config.toml
tie_word_embeddings = true
extras = ["capped logits"]
init = "uniform"
weight_decay = 0.67
lr_head = 0.0134
max_grad_norm = 0.5
decay_fraction = 1.0
MLP neurons of a small language model. Each row is named by its layer, matrix (down: output weights) and neuron, and shows model dimensions 0-255. Each number is 500 + 40 x the weight over its row's rms, rounded and kept within 0 to 999. Numbers have three digits each. A neuron's up and down rows have the sign that makes its largest values positive.
A block is one neuron, or neurons of one layer that tend to fire together. Before each block is what it responds to, as a language model described it from the Wikipedia text at the highest values.

Fires on adjectives or their final suffix pieces, often predicative or after "the", such as critical, vital, difficult, essential, famous.
L5.down646:515527476515493457511454509577571548506566546496488549479550525506484466558477411532496519465557490529505473570511546528419459466519438495568511464482461525501518480536503561484510474475497468548566466553455462546554532534552462444510543497500509453542449492564493534538483474487436565578429533523503496514469487518442493510532499489540452551504444519502482521560459441484504512522513490432523426474498558463459518550600534492420456424483579477418507435455461481512508558519511528504542432530528522474511476447542502513472487549520468538559489483547462381428480506506555445506526495537524464524536447506522472527470515475473503419489568498477573498470536506478480533515433462494406520542473563474478502479446424479447495515492536483440513522537462464480478464510509458

Final pieces of adjectives or participles modifying a noun, often hyphenated compounds, e.g. -controlled, -powered, unpretentious, unconventional; also "and"/"or" linking adjectives.
L3.down87:529464478452525501518485552484534509522462505479559465517511470439504511568531485521541526517480500498497544525472503484490498552638530530544498493483500541518556490441541503493517527522547483573543577502502511512498491483545499460510510551562540545534528468522605443497558546473450520538525494551522472504401485509514502505487447528560491463504511440455496516456464470532477486469529449492531456527512472436588517569507441548413508561534475440444497470555508489443542523500535503493476432538512495496533485519513516535443437477500460443487505528455393399499451542441505467473563461499451493543490490540566508526511487511474446505523476510457480485483483513543438503463467508527451561514572475452499550497522579531543445480561444495513541479460486523472507524485480521
L3.down112:485501479593444457484469528462508466400461515542514587505500424539430504508448493466527498461473537533532506457462497407449438431517491577432519504475475557458488490533463487537487472487581496491508583468500523565519543477532516499491524551504427506463547534480469454506516498519492579502498526479481496467475517502493538441491515483502528450455506470499528492542526551518515495565413465505510446554543427482526449502432488515542487529524521477486543503455539489581507563494518545449465543501577465502547540559516536575507491511445487575517559517481475432532496493530527488510504387409448544463428494561499489419500460470607469550448541480463497465477512566528479517518491515488456534550503498474541485459539430504581529458487502503424486421474484505474433517569492528
L3.down424:510512485456459505514495499515482481476482543479478490538462446451472505468537480444606418471454476527422498497446544492548502453598513580483519584481514504504468483540488519499405497511509489507416494483515496504489487498459495528493432445465449507493566487495492384488433421405470500528498492462460502501461464535552461540445448560534445443516533483460520506576524549434483467541423451448540549484491533473526483486485472492487478477490454580452604492447536513478531535474459491559469512486475470520537543522446566446470500475453460554509535502491516487494475491525508422510499476518529566478460544550440491472564471513535516572494448496512500465547475504536509543487442501524460467483537588514558496545481436464477501530493411551497504429523490548525473470499501502
L3.down792:450580495475457516602497547507526430451413551590473457520466510426588500425438600453491443462523490581588468502490508504423510508504560569468506528439458492486538466538464506519497534567544484437461535550457459505515456527573548532486505434448496571481508515504491488485479519484458495506522444516473435398578471461484573482564544487491510493450472548496529467589498521526523515470473506504521589507494480424540411525490538434454479452489451443474550490564453462468540535486502491542520518473475495481508432575525485548461488488477536493482460513506501487580459513524441531457498498535468538428509539477456450492478453467473563529499464507484459496417500430498529598483525558453509472452514486571460472531397526495600494486535548536493442520515484487513506528517517510
L3.down795:475421547488479484526521516494530531486570489525482450513478445511523486513459472561447563523536497450510520547504529485488550532518476503443510476408526545493543484502461490533477420516465491504565463475405476450574510579514539463491517482489536486515442476492483520473421452511456502540462490480486556499478542504489476524487600559525473589483451519527450495592520474471560546517439539435478482553515488531513474587567494532428511514492516444536531534474554512513476536500483533498443482551508536442479449556446576480412525431454508510433537471488512425540466472486460511392538533478549516452472522500478456498416502468508484500564432490455476550497515539584512539519487530556484491446480460452498582433477476511538532523528523523490482502431506500482479510582431478
L3.down836:502545478512490497540474492463477494546479561506454543515500531531440541435520553472488498458463539492454543546445532470547490545491407545505464453522478409516572555452557422490452504473502483572586530564494480544479476568570474522562547508515536509535552518520500518478493516425485474459545434449585507479593532534447457436517512530550503463481486489462477437564536492529537479540465470502512497462504517503490557421464512509503470506472504505479486502435465496471555470487534518475509546468500537477548520564439445501540513525531500439444573549448501365493541504522510576574522494465501477505534513525573522465531446513527542463514469537431516489408530486509469543471485438511606547423449488508444514434526486527499438530485432509493555521522471483503537371502403545
L3.down1208:454484529496437473480527514505458554569555529529516523457516500497456592508479509553475520493535576557534452495512515542390495486518493501501493484439525552451502550520504451484506494481510461449512520496461487497550506462527493532504489509494497543465537529473485486518573509453462498547503518535505444578542388508505440497490448499510478560458472533546456444542493461516533488456514508506538523512533463469478445542479500471474462463510569500408572417511470436486536526508470583447543439527537462473552479501529494511525530510516481483498421520551492416546477523442435533495501508505464466553492524502538514507472516419519537535421498570463552478462547492487430549507486463456511530517425498501495441412479527538518470544514558550474488545559464459458521520517515429
L3.down1339:528486540434507536468483492456596522406499592453497547492529489480530410477582495469495542486451483519576466504476520531488492479518515555483484504510455603578496497503532506530491572515486485481553464484498522445583486515434495496497474572531527557579514482521521503590486505434488524421465540481528495553517432571498472481523488497480526543508495455483612453503481495494569503447516501536468545475471519455470487531507516425489527486534535459445546469518439512514434495440549488461465496468554537495433433439502508478495498519514566415578490517506529457512424575474497430516472490509396506515579512407451420474525585442571532504479490433474523499469480417510472531522479474478478495501474461465442515453522454529480486518546509492518536502461500536486535444508481445

Tokens in full dates just before the year: the comma after the day, the day's last digit, or the month name, as in October 31, / on 28 December / in June.
L3.down330:437469430486511485442477470547510455478513509549497427511441546460546452474529490517482460478395508512568446568499556437564442501472607501523472543472466523539595502522573486433531478558566523550507526478525458487465506493460532495591534442549513536555540544573579498448503476539439514456483480479503556485526493550533481479502445518523427488509541478493470582480499524516465512437475477463468515498437434504525570572481514535479462500535503530515531421497476549564446499523460482443471526516515516420492521525493520442514509478482385491463553543479536447474519466530521455460525492500469604463469514478445491524526461518539524457480490556440471504411470512509530471488481564519452495510561458535438498497488520533596501528463445514493522505510488534484494439511513482
L3.down440:502512509544432536507528473493521488571522518510501440489530546528537571500446549488383516444551506477516515468559445561483478436534458594534486506535505601466557500486537498470459570558480457507531483550544527547464513510476501478537450517513528458544405477435457561530520482525513494482570593504532498527489459528512517558462500533480574499511534481503464539500530480481532506542468437437455426516520545486518541536458526509507484440511544564464536482473501473544496527562486529492471571487473498642493438497500520482474576596468523548434538505580511395541549484509526502505449486529507539468500493469507499533455510540479452513452441482523520431506541570512487532514398485487430541499495419447539479391610509495505511493533507524428444537475474520513465515555459443
L3.down447:518461545506565536521479507507555524536509490507553462476447508451530491526464505532467505521521419574577572544499504497513470516462547538477497488503495485462542396471491488506526511489464538455532486571446487492522483495502521478486427503570505472544483449505511551474522511517503507551530558478457531441431443499462427539512483449474480482471490566517519487448534488471475501536525507536474491527486492409538522500538508504503499416507492424526460461508466477576531500485522507459548487493411509475482471513461501506454469607474438549466561458487520372551539542498590541411505465537494508478487525538446521609466487455484496523485526521491499439592497451511503576435526503414525504460525543442478499503502576512451513552421496483471505545425472504489475517462515446
L3.down458:481455512552503468510508505447471465519454602593468508520495513478454464509441470506499522555534526457496523536437513517521466543513554533537408549476524511490537474536532559454547522462422537537458433533479481490472470586438463504538529425501542450519507519508535554527538564479463491447479482481476496576506482562525446467508527543522469477510555513479516582569549458485407506515536491601430475500386583474516499502534509504427489548499520520499448487472457513498518483544544458500477505533461514532531503510524428503482448469524428538545514533519491548498478475546478502416504486535424495499502456532515478442467493521450542545485568437545452481526509478535474430526485472500461415475487498537500565481448522532512418513495458496556502579458508537475547440560541526
L3.down609:522569435443485479499519499547492500508487481578526501454548492493555513499491516524469449505446476548518555527480406500537434431453450459473506548535499535488465457485512494506521514438592456585475507478410486526489483486465497503545483462417558577581513486479601489540538488468454466504498545564541527512581470495522408464551556511489482554438535539421527535526469501531563504451553516486444556490458487473458551581472533519479493528512449469453635473466574493581453496511451501520517542544481467522456460476559463509409443558536515474544541479546499456471478418535414487496508523537530495445463500480510460534528474489448500517483535531532463506533534435468529511574504508504573465543492544499481515496518505497489495487491500477493493483411426516539457482520438493
L3.down715:499453511471539504482541459502441476523502518521517496466498557538538453440442487581511449490563514548478535402448485455608476502517573476534504454513442437578539547480548454517545452473528551504495455476469526501490488469539497494555520463497487506435489520542526504524513459537591483535527494496499463522550504520448486531496505487541467562570547503487506530503518453508514495551473447499463506464472446537494616476462496511515504502489607465506551500493448484525519548540463505522510408492544504486437543445456482474553440518429461487499521537500564545518492492526525606521475513475448485530539543477483560464487563477507401525442490521532487566502567520472485500555437464493542487512580496468517528464459460507496538563442527495463443510532493561517533459417531516
L3.down995:581535527477502458485477488514517481475560509538517486452473493477536447479517545518457450476586464532519519487465521485466484504563455501507490560567497494496538486539499512469510585585456447450466471473464544474456468465517517588521475515476459411519477592486452515475496531511468520531365513526471445544557561483495507464623530464529421591500484464462514487525498494515435572489559464434419533465537499525485481490474520461494482566450485520482465438518573545528501495521490522431469521539495514552468445500535491519488500493496477485491571476451573497520485549464523518536485561523524524466526526513466575516489504506551494473523510567520490487466505462509484545479512525519565426511529527520494538436524515480580456449432506441511487514538508524533469513432529510
L3.down1289:558430502519537432436486560522525488482511480460525452501491544470411466473506569555584472474518437546396505500539513365528525475481559542473501492548583411525443465400480466544498503520507551535511473445567506536481459491571587569503504457529442534541528487506494482424462491512512504502499538495560559459443453473462410509519482529525474577459528519544406518532550555472573482511531569483480498474500518518529570532412534488533552452506531497532559509488487490508468473429516472511426492426525524567530495457523483466550526540544512388430541538474486526513520477560502582513463428593508569530466523516506466495605449569482481559501613479506568551466534466496507496469551486550519468459516555505454453569563477504524477524495415512476546500559478522544467480465480511

Past participle tokens or their -ed/-ated/-ized endings, mostly passive or adjectival after be/was or a prefix, such as enhanced, recognized, consolidated.
L2.down101:542433532544481518482513478528540540527558413467502497465442549527496476483488546468458484574464504500478611570552546501511480548481536469459484517505582562500461521505552513541523477486426554529461526477494527564468478473517535588437509506527400479510442495561477440482501456513504519505620580442552536538443487526445439484541588470527504506531473459516507428481527510556484545578488543521513523526445427533564576572468457499484515598501535467541498577562434435407461475441534531515457460436482556455487530564451507446440510544552480474505541561544521422492388489499549498475444515488514493461521504558505464505509447538493486499518518450524520436578508495448444568452462487457554541483544529483516499508474482501497554526426459473433437526502477556505439514496481454
L2.down145:466510498472569515535589518438501501504569523575511539536468557469462541540461479537509468502451537496398453460540501541448537517447540495479493448563517512457471557482515512490508491495473491549495418508514561550535503527592489452508506526540508509471515555535548507547573502444534474441587490506499503510495526515482542547521568515442516512581577538531497523428461515492562476511558518484567469459522454522520535525539526523528506547477491501490499452470461516505500445571461537421545560462559526477487491469503477520514520575466481430493494469452509514497501516536564457504499482519449562508470579490395500532557492435514471581478500469498474551466539463462525465564514544488476536516490466518450537556485526462516487586541538495485496511439499507504511531486604555
L2.down185:505483485460490494521457499511529442524493488419542525472495508448448470511449530474500499519508564466436499460452459484412492514570492509486538516453544463480491548517526547492512527531541488544549507475555477509451498490521475511506505500551426471510535465445471403476464460536494488465569473543479544483551504471520457421559486429502502521481448492456449494559453545430516494576541489423587508518516541479557427523429480528565587503504568496519558523556561442591550508524491492522481554488438503546486523530467531531530553528408560585451489558459525454556538521472518498498483480423511592493513428530543510468477446504492475585488491502485497487505501447443486476517530549530558472444524434483498490470547497556497463467507498556461457488457475529491566474480524526
L2.down378:505477551489504407490506504510500440496562456572506573463487504512526491543539549485505529534523413538486504502511519543465477468496555459463526470506524476470558447492590468462480510461542505536556501490542521488480455491532518528423446529462549533492522494391483439520543468500528542506433422558422510564463565526529538566487496536504492515503515521482545457522563518506489494502565483528499537484536535498427423547509479525453503498554478581566466469516553477521468493519483554466535473490481466475505535528477552543467517527478443528528522530452543478482529502412547554512497537448433527520427510486477526562473590524462538518518480479507462440458440431524399568493577511536472498530547503507494430423498524483531477503427470491477549449411540595462550488533550478
L2.down486:479527534548512480543408517402482468423494516441528517467514561550541495484614502511438551514547437474452530446458548580452436571460505449522527582500496489496479524484516478474505476545476470495514469466525568461534541395431492443479440469551507515501491511521459560496513479475527530492503486468432457591451518519522454516482473466524502426483417492494447492487475467507451549498513520550460537488586565563544529535457456521446489540515574493452524539507498516535585509455523460505490462432557461436549470503486540476454419545474587470535507506521527538497533468536494553513507499500452480598464469492520524453477503532449579460471499465439543489513524493556542460508509473449550545466582489474483498554483449481469486533491501528551497503485503548502470605517471482
L2.down593:488497506475506456508433459477520444502507533543511538572543435429520559470509546493500557394464456523497548487538440535486501478615468474480493501420460551489552447613479507461538463540593481500537575494559518558517511475517562527457505536464496551486536532572507505543501561464501515556464527558528416438600518496571468479482521496465562511584510513480471458515492524462576488548447523466557498518519509464531370537479504450502543542500414489472516421437495583471540513543502505479542555456529495476499518549539526486532452533524454512473449532479567490456526527562479554499477487475425521478446481508557469457594512507505485499532556564453462480509450452540523514559450495433477451508459531541546500467520478527477451502472564522458525503453460475506500531478549490
L2.down726:467453483456557452532507483561509478523440484406459569589504497498537421476525501513494440513547436451452473477507485502507485534529531467512509480411451514524480552475454525456507598495518506565478530535489472543567520565523511527572499515445460626493483447496588483489425542481508508458452527453485497595546499459430506499493504521477501498533508436480477508502479530508473476504501521496594505516474509450582473484507520537519482449498519567493458456587574530505535537513475482461526539442546496439570490474473447492484441459541479554494544557444501418536519484544419520501449459444437486461473470503449556484458582551428453507519475443471480463502461521489514485491515424509530431562482485494462522515475624506513474517472497495489497497579531488429512503470536562
L2.down1032:470563455494514528400531530507426483555438587498526470463497585536495471485520477530450521528542525479506468483555467554453420511539508501462455527475472527497484555499557478509512441549449532491478541495546531459514535415486457552512477532648439505541544488447453423530596460533564430451489461498553488525455511501468535552505460518526488473493489483485462578531451541529463500485490542525404496461526482542501494586454533444500513456462522565461516497486548453511484456484494558518495554546506442494523489504521492519463485554502537524456456487487447414514526588505528484499433522476510494543446472498466515535459456489513535458478504412526534487523510518484570586483510552464548563506466496482469416455544494426476507455462465422471507498493405549484533606503510466

Tokens inside dates just before a year, like the comma after the day, the last digit of a day, the month name or "In", as in "September 17, 1778" and "In August 2009".
L5.down1456:448539500475512581479545527464556519465509512507547501468504400532433520486550519629479572429531524529530474488506514467475453449463512514536460463520477463424428556464493471528469491493497520573506452554560506511477521510455553514543489609491426502559500582479514510454461378543481486428435587464508544545512473512512513467551494438479442478510557489423458480473486463566533565579462494504492564497421559491499511523502482453592461522521469491473506468511492472487518444403545512461556460551418438461500415443439449462525496478501462533522499462477503432492527478530514533571563522502392501481433523443542431509498510519531525538487565460536544504524545453500501493552566534525527550506456524440485538587393521496505505375495484508482533499501546528497486460511519529

Digits of the day number, and the month name right after it, in full dates after "on" or "born", e.g. on 29 April, 10 July.
L2.down22:498462464500533463516537504514508479515518468531449509480480471514486559525552493521488440503623454480542543510535488486365562387496482458533456529553495480457474524485483424496584452429547482533524482460542529517517480495470402577492500448477434485516473494454459447508491531419482546528533400504518512518501545488526519491606466437420550527584517431503508523433461533469549540434498479495430539541548556557473471545462514493546475477513481443561451461496518497521479483537470489529412479475570493503434502469504515507456503602505509496531453388429521503544417479506530475525532528464516494468480510442469562496483510428518557405529572548563436443454548542431535494473512446542542469441505476501459472482463523506465487459391472457556474549519500510481541546528422530
L2.down235:513452480448458450496524437471472485524464527477548439544492494544498437549389535505570432525535564500485470465535552495526510489508504543567426508531571527477559506546470432522541558493492532473471507535566508518504470457502517505484480498581497508493432534438484524572496558509524567555530525445511537483485529530479447546591456477479474526486471478544512433437465576456488486546500469544562449475537477510505520523440542554493583491508527490484472515514495451469531430497529491454483560514506509428474467500514546510473498528550460524499521473488496483517548473492492540495480580509501434537554485458545544504487479497506507562539584601476524434471511500505510488484493485470531454481576561452486522552437529531493464494485443497562539518420548550523542503537459492
L2.down333:482504497541472572390488577449552455514453509516534475487514497479483560476487556548606513499480499561519509481442541510514501492523489505536488527515532508498469515479561453509575524453510549575457474436415503471399416503453474432484480481495541465517506445503485476462449535443470458539485542543510518533464590520490472523485484508486516528556561502529468558562489474492516587506548433493453494486478513539540499462573531524479547507472486532498507423488557490501486473457505454540508471516468454531526519497489433490428509515409589500493491487509504494538482567480521503510450491545495486516566533520479495499513407485568522498496508567512573478473510516546508457456513463564513426462441515471479510539553518409541535593507530438531457554508481448441505414492570468
L2.down408:458446507465473554473596568521501488478456486495538470441433526412457458491471509473473512526532536469521509511497447462504518518460565561539513554498454518523488527470522494481503588456447556519465486502498556445550506565436458530502422473615519470553529537456504459526523533480472478549470484459530480460455528552559519556545522437572519486518531490441475564555494458552460520498512447439505538566456496524530547554461476482469528500499540583506533419469471443498528565506504495557580400476403518505452490453505443490553506459444509493560501493500553454501491454521436598519541494517521448519519478523474558449456477494503481540461481540472442439451562468441525537482497468538504535491486452500512494550479464496481459504474534509496463470451477524445524465414566489
L2.down431:505409439513475436529451551546454482516497522520541522505539489463539452510494503509510529519478572404547495479463487529501448504471458582482476474484463482521520518536528507503468527434540512529474550466494484562474466467479499511469494492568487484560404482563494474511526483480480551595470566498523523510546555540445457565487523512381456465513534474580505484567522514544510499473542431504420497464562521481444591422499482534578490509523542512538461480551531526451518475433466474515448499462459606525552509550540480533503520504569529485460465468515488477501480557485447526499505463537482492532507454482476527535469495447500486490456479494484495503519455535508529541500479493438527512507486482500551478515419528501540495483442493399451497513521475496492490510536420457
L2.down513:573543545588538428515436479480473498534489475481458435442543475514444436540546504443513495524490469498479472540424509551499548395470527526428499543482537515519525555528486537388554496507560566495499531414521511482462511497448491496499518511432498527490497407463475521492532526531582466478570485423457491544539525553442533559570455509538525528532447452477485535527417532512539508530541448478558491507531538510491497531560548461478469502472517494472548498469519580495462488417518483533480416506510558518492549503493511503505511524452470531551517477509534484551496578536490471521532559481545492541458466472469524534514536564482518520552617511477497531548466561471498519416548582519492515474502478503408529482546538510527519529483450485482480449481462533523546446477498552
L2.down733:469558471422492461457477572549540449469500453488438522507546452579519536513522533484497491502526460502494531526515532517536455454451460435477464498520437484497467473542477530516410542430551511466500474488494475588499471575529482628452479430519463520524461561522421512537431422565448504544456510501625558535490577504495462519512460550515475459470497520497517515479575485554496530522477462491460560522582475481438517495464517572522554537510475509493454468466548478455550455482456478510493557500545493521463537530438402505526532554441531458520483446524488500491499524418518433478475476467528455457440457472466481599522416448480470468498547520482502510529490557527526493520503496432510465498522474474550474460522477498466446460519421431540523477562460497449481518447438478
L2.down1467:499484507512462532475519445471424484442572507513528519441448485530511441535531526517528476524544520452553462462404473443513483534491571456435538543480526536567503481440563538495460443536554505485510530529444535528506493482497492528543494526504502492511509545443491535535532492537535533457508481530541417515490476478522523507545598486485466561486561450536533525452581454524524482425538440500487483498472469468479549571459476518459460521466529505555458442451532493576450508519464476430533462417435478457537574527478486473466514520485473498490563489494529441566453515545502590477499493505490452428527492505447430511475477540521528444489493550527512502529482427539498546445535546540556453537512526415499523576416533516490492586534501460448471451473570497471480479493521511

Decimal points and inner digits partway through multi-digit numbers in tables, coordinates, votes and years, e.g. 11.5, 6,123, 2011.
L5.down38:590446506508497419450468544477478544560438510542488507492486518488546547549526499433462475426471491466479531471512527499461467523492486503524520482552513471534492493528492476504525453518482521530502459514550515500500496590501420447484477516535476470529485584504493495479448525466493467544493490520504532515468590574478508517481500484483521521509418492527537564428507541481415512518501487504501494484526440501491490308528466472489528540527532490434476510515499488452519519530503500504536482532485490533545482463501486481517499485476511483481451522525428429499535512574451510468561490453511544525473512564495483488478506515577425444449541517505484478504474492475414473497410505514522458392434483480505486531507500495504524473526514444430500496484637504474535472462457555

The first digit after a comma, period or colon inside a number, such as 6,618, 19,000, 1.6% and 39:19, in counts, attendances and times.
L2.down66:488575524484373473518456456519478504530420442509522486460442430537491552495506608518500480532544540497539449478474499514507524530542506598476506546533491492511455571480438499461585487539494453500569483466539479559480496522451521491518456492489512436485513531544457459542492381479421569434498452448469522524496531414502580481449487499486507490472508496495502489446506550499457482530554505443437521510454535390505536525490513483493536524538455556504497470546584536473493491567531515487527596466486475507524534429479490423404477435492542549543492517535555510542492509502501587516460499529524537524509562502537465432422517601497517473432411505468453489499509450565476497500445448519564454488510521503485520520482494422463595588560457585557543450492499505443413529539511559
L2.down460:517456455500479529495475490437538542518448522493534540416569495453595554502474437494550574495419487523506450431475472563514442501546506486555511483524462529513492445488588447482561491576470478434564509552490558489467466574510484498525463511566507500415496571445510483547491486508476558459539566475513463529534490558514476460426507462504584564499487620553523464511502491499525488538577563508480490544477507487500526532481565481487468503546471456427499502477544483488491498492493532598470502511432502451499510513595526521550531465487505491479583551477514433493562493525465451483478462479566520439493536492523507527478496569519508478453510473477422591455490576508483537504505482570498509552556540427575447463460482467550531410491486511527460515465486495507553436465453507
L2.down848:387478542443457520470436499514492509446509477482538460446465556441512526451518480513487522545491462441550477523488532490472465541552585405422457481559510469540474541540487514524473527519502490441508429503542614476465516545486418472472488541535419511447514481540468510541492485439510507483491475459512516467490458467501551547499591525511524422495468438497500568469511439605550437479496462490514521464508424542596459486458459487496481491568467478467508431474443524488476606485441474522439504504478526492510468552530464532534626505481486517550465458505455429528488479515514507491474560505445512367488464494503455490473525413542477448491459483529468481522548468479509555487444493496528454498509471517526489473465437445549450461521537572465425494440516468585494500477487479
L2.down906:518524490487457452557565491521395442534461514531490483487486527529525537449455508476544554462501488557443471500539523544513531563518540485549526516450461496541529522473524523488411552408474547505579482441465484471522533545500449501520443492519458524479476522460482427481501491503472542504488458393488461510513539438429497588538509417468531560454505596496490496439496457502498459516495453423430502505448530557527476449515462476419429499528515492510479511520495509438602473517499480555432564527531417458561550503507463484577490552463490560445518486568445482524485493480464550525470506447497498518474419492535571511470496462474520422570445443453521525503458506518453503514495472511522526564493538522462507499408536482495440520571508483523574485512500457521486558496538502
L2.down1101:533494469504434514512436475488488500470601492517452476468541530530547568494537546470524562465509526479511534555485524458487521561468523487534535528508556502536433481538531495496485475506477475501526489471460551518432505467472453500520437471543454574504536568482430488392457514456448511459571523510504517489507491432543531511461509459566587490537538593527481553482461433453505489446479504442414493514540511456456491490550426396453496474536482545500522515534504539530498446588486474521510532446428509515477537479448507494577458508437483495519481494544558369527522591503571521510475510485465492496487565508485514400530520502507536513502544453539476485510479486495491494488517488485495521550463544516535494473581453510479525523546540530506552466454524435462499534507500558
L2.down1124:442448463485590492548535562440402504578550472547571510482522504508509482436557540509452519415481424542437534446463463448487479486505505474468511578487529482514458466467492471521467527544474489447606428495500478407483535500510537530578380556539452501464519507481446496467427539429480528478558530473578487440434553539517460498453484434571558559526499526526552449483531491504453473529492520516441498462564485479544558482508485513464526523488528440546484494488402518486544503539455512572465500541439509464518492526455480424502516467500568447430489491555471457424521462544500469507525544438536519505494543489527465521509559480552402469485524536593468498447474459528476515484499541447493525531510484497426471497429493541538433479429466504499526482442472484561540511517450490
L2.down1242:508519475459453500517569513506477485500535468486489520500549488464504504500520492468405553514506525454543509530508459407503522545515525476549509500474472537503538451481528519512465495499448501538496515495539584422518568442489495541547486520489442489545449481529448500533470507504454380441493544519499440461518527447473557565560523499568595475403442482533489456480559491494562538506457554508583485429520483495453489527486499557445428482575497508558499432482485485440531489507451534480474501523535386468488501561525424499546513501549465425497517575472438491480513540575535518453486513443418495442473510526499550518471484532521519436530485472473408574509432534464448509548512487537505469527510510374469431504498548467493463538503495494473518502485587468541430489493497508
L2.down1456:527492441460549536506514521513551424541497484438512536481476581541510540526463461496546545500488513557489459450485490444502536491519487513498520515511410466460537451534501559456442420475482508510512558528473478539467527472490544480521525431560533534516497517514496575552490518461491480524489478502540474496461609490527563481460474480528555529462481501528513494530490561454582494603467538498549560481508479476445532569454486453496506452532589518476525475487496575508484473532414453499555503559460456424460527472421496477502532505480489498530490473524460481583539461539544504502501522530496508445584498535463487489475467518478458540472506572558489463396505489533512522472590487488572474491535491610518511535447532496534522595515508481494460501519545509508532533567460535

Digits in the middle of multi-digit numbers, mostly just after a thousands comma, in counts, populations and money, e.g. 25,0|00, 3,1|66.
L3.down107:451467531525494484449516537486515492498456495559528380490418471404453504510458515470517514521542533467485487411486525458494527504531523481455471473500562490533487487515504483534526511500450516562492530491543518507483526477498536502502420510525495467529509514493438495536514503449575453476599565492522411529386481463465563428477491412530485555502575506486474470464534546493452547490484518440489519450467546409503481533521519553428604456471496521471521485543475472459494486470483566480492515532526525502518500433457525486417519463487529552500530442465425464519436508550508548577519542492477500491495540458481578469437419478551492493542456438490404501448563537485470494507528474481501516474521540524567506464532456494522457447508529463462546490439486563457455496555514528
L3.down147:526548536466475453496486504501412482586549496561511570469552489454486552463521549482515424554514481478517500536439435440527508465509487547473407511504501487475501549478435490448464494507506576478591598544488572514496479504485520561542469444471475509485455488532480549554519578544415478517447520507409469486484480506543453464508477467459496472464480522474500524450474508543555418506516435515430543503443490505520502440498458537487459534489520474508505549508454520522512525499536526501495472520529581462422487513521469560517523400509517528547523496566548401521611488464434501493460527536514460423529578464488509490472546456538525441507432484456499505425549520483436431480472531460458492465517515518448386531476385476457522385534527517492478487449524519559535461540480476
L3.down202:506504536568528577537456457499455510532454494477455510516553493490478442417435433540440467530490462487546492426453560467499494462558494539600434482486478427466575511552491445469526448452491522506488534554469490534509438512476454536560501546501556481476434503482485469530418443420496495516530415528459503499583545596544530529529625564507571581476471550465448506500580490491438519494486539449509567460467480469547523445483493534524535565469473508513444468483493463492519465460557497445488505653523527455519441492478483430524536513450498456443465529526460461478474512480537563560544508504590460480493478483552451508440449494553522466551471547460496557436425423452422451485514537521520531491566507491523446446446541419448439397483514542561494535523576470479469495515494509
L3.down300:485550469511503464462534505448520488435436514477546501440483498512533513549504453445513508476503475443496443536517452463385490487484545516519521493508467544541490463528523580571553522488444534476509510499519501535459500505446400451489506501532540403400495556510427500500522497530506538464502490447427439500522484528474587533485511611489534549531558511492472523448497542447499438539500503473529565529484502452512542535500554543542530551515505456490423503419535451490523534525455586494462476464497516597498537511492457498537457467512503457511496565524496531387481519535434501506460533550496470516438558501513510529489482560547441463527492441486557435468537548475440431476497476505517500530519536451545496536479532476493518555472536511544473468549559534540470493508521445
L3.down475:499467504505511398499600539561488441470555509494461509527471479489499525487452518485431480519565487599517531506527494462537515510535538473561461518480530491553506518513444525463531504481524503485519482497469508519510500444473510466562476415617472428489505478484485413488506493560465492468525500449468432475421562506521495473499484457477542582512504522446522528505464533513468516516507549543482549499522482437508489485455524515487509455533562518505461440541465498556510514546454520481472513452557498465476522527523529545519533554456483488524509552535497383465431592524541492450500524502523416470486510469544494533542439522459481475436567561504500534436482442558505462559396503481523465525511462463510531494504516532522584521505538443544468518549591527500504540522482463
L3.down827:509482478530533378471501563505516535555475489510495479535527479483527419554506424498462488458528437570524417490496502522507504515504455464476531500513532502510571500423547485505538524509598498528513525498553493528491514542475507469484533487455474466442539465530501453534485507501532484438467479554512528505519452496536505548492479500503485520513515498531548457457473510466502555564573497490494487567469483532529479501518492494454504502520495482551473478537480460511480461519485533462569479521484525515469443495491511477539511526549461548476475508469440473514528495526531490599506453419525463512527483543477500507415516491518486525527428480516539459528437512533504511517472438492511471475506468522365476508496504502577478532422449448468582506498533527504475501522483490
L3.down879:502568530557525532536482527473522543438427430497494486504460535453541477527522517463473511444438464503527483505496506474519451571492591459532572509424524541525515481474573429469526437488522546471456501477547502538514458508494535528496483472518549474535527571447466451448499576496655453479497495491552485464516513525482505588475484568433555520505503464468483493468534441442479493472480517539500454507454472483513558491571496533397488521549528490434481408498505521516561508511489515525474458502488530461418542482456504475497508533547525532462497545557460435451470457532521436508551471486449540483499449466556549449480534443453485472518538489602518545481492517513443510473530456471506558468614412494452463618464491469561476445482499475420496474503521509536511446464437431
L3.down1137:606417523493473475533623543561471500477451473449494505515495452530519503482479517554510507491509488516509549462548511451470505459476498491492476462552513495593417498506532582509471553482411533511484462523473486485553529480590473530539501546537460480453523431512528500523553552471483506533559550490471538528498452528445431514532499480546492484522469489508486452467495455479494559568513517467569525515517424430489460502544490517475543518530528548550504563570561487522564545489464481551540480523508541503560497431406435435477538538446434549517544437488448409533493480487498399485545506501436570479475546588501474600484447512484471511441467497486467454480489481527443477542466508580467438522507463466459587525469508526507479520503446546470510511544544464478453602496574443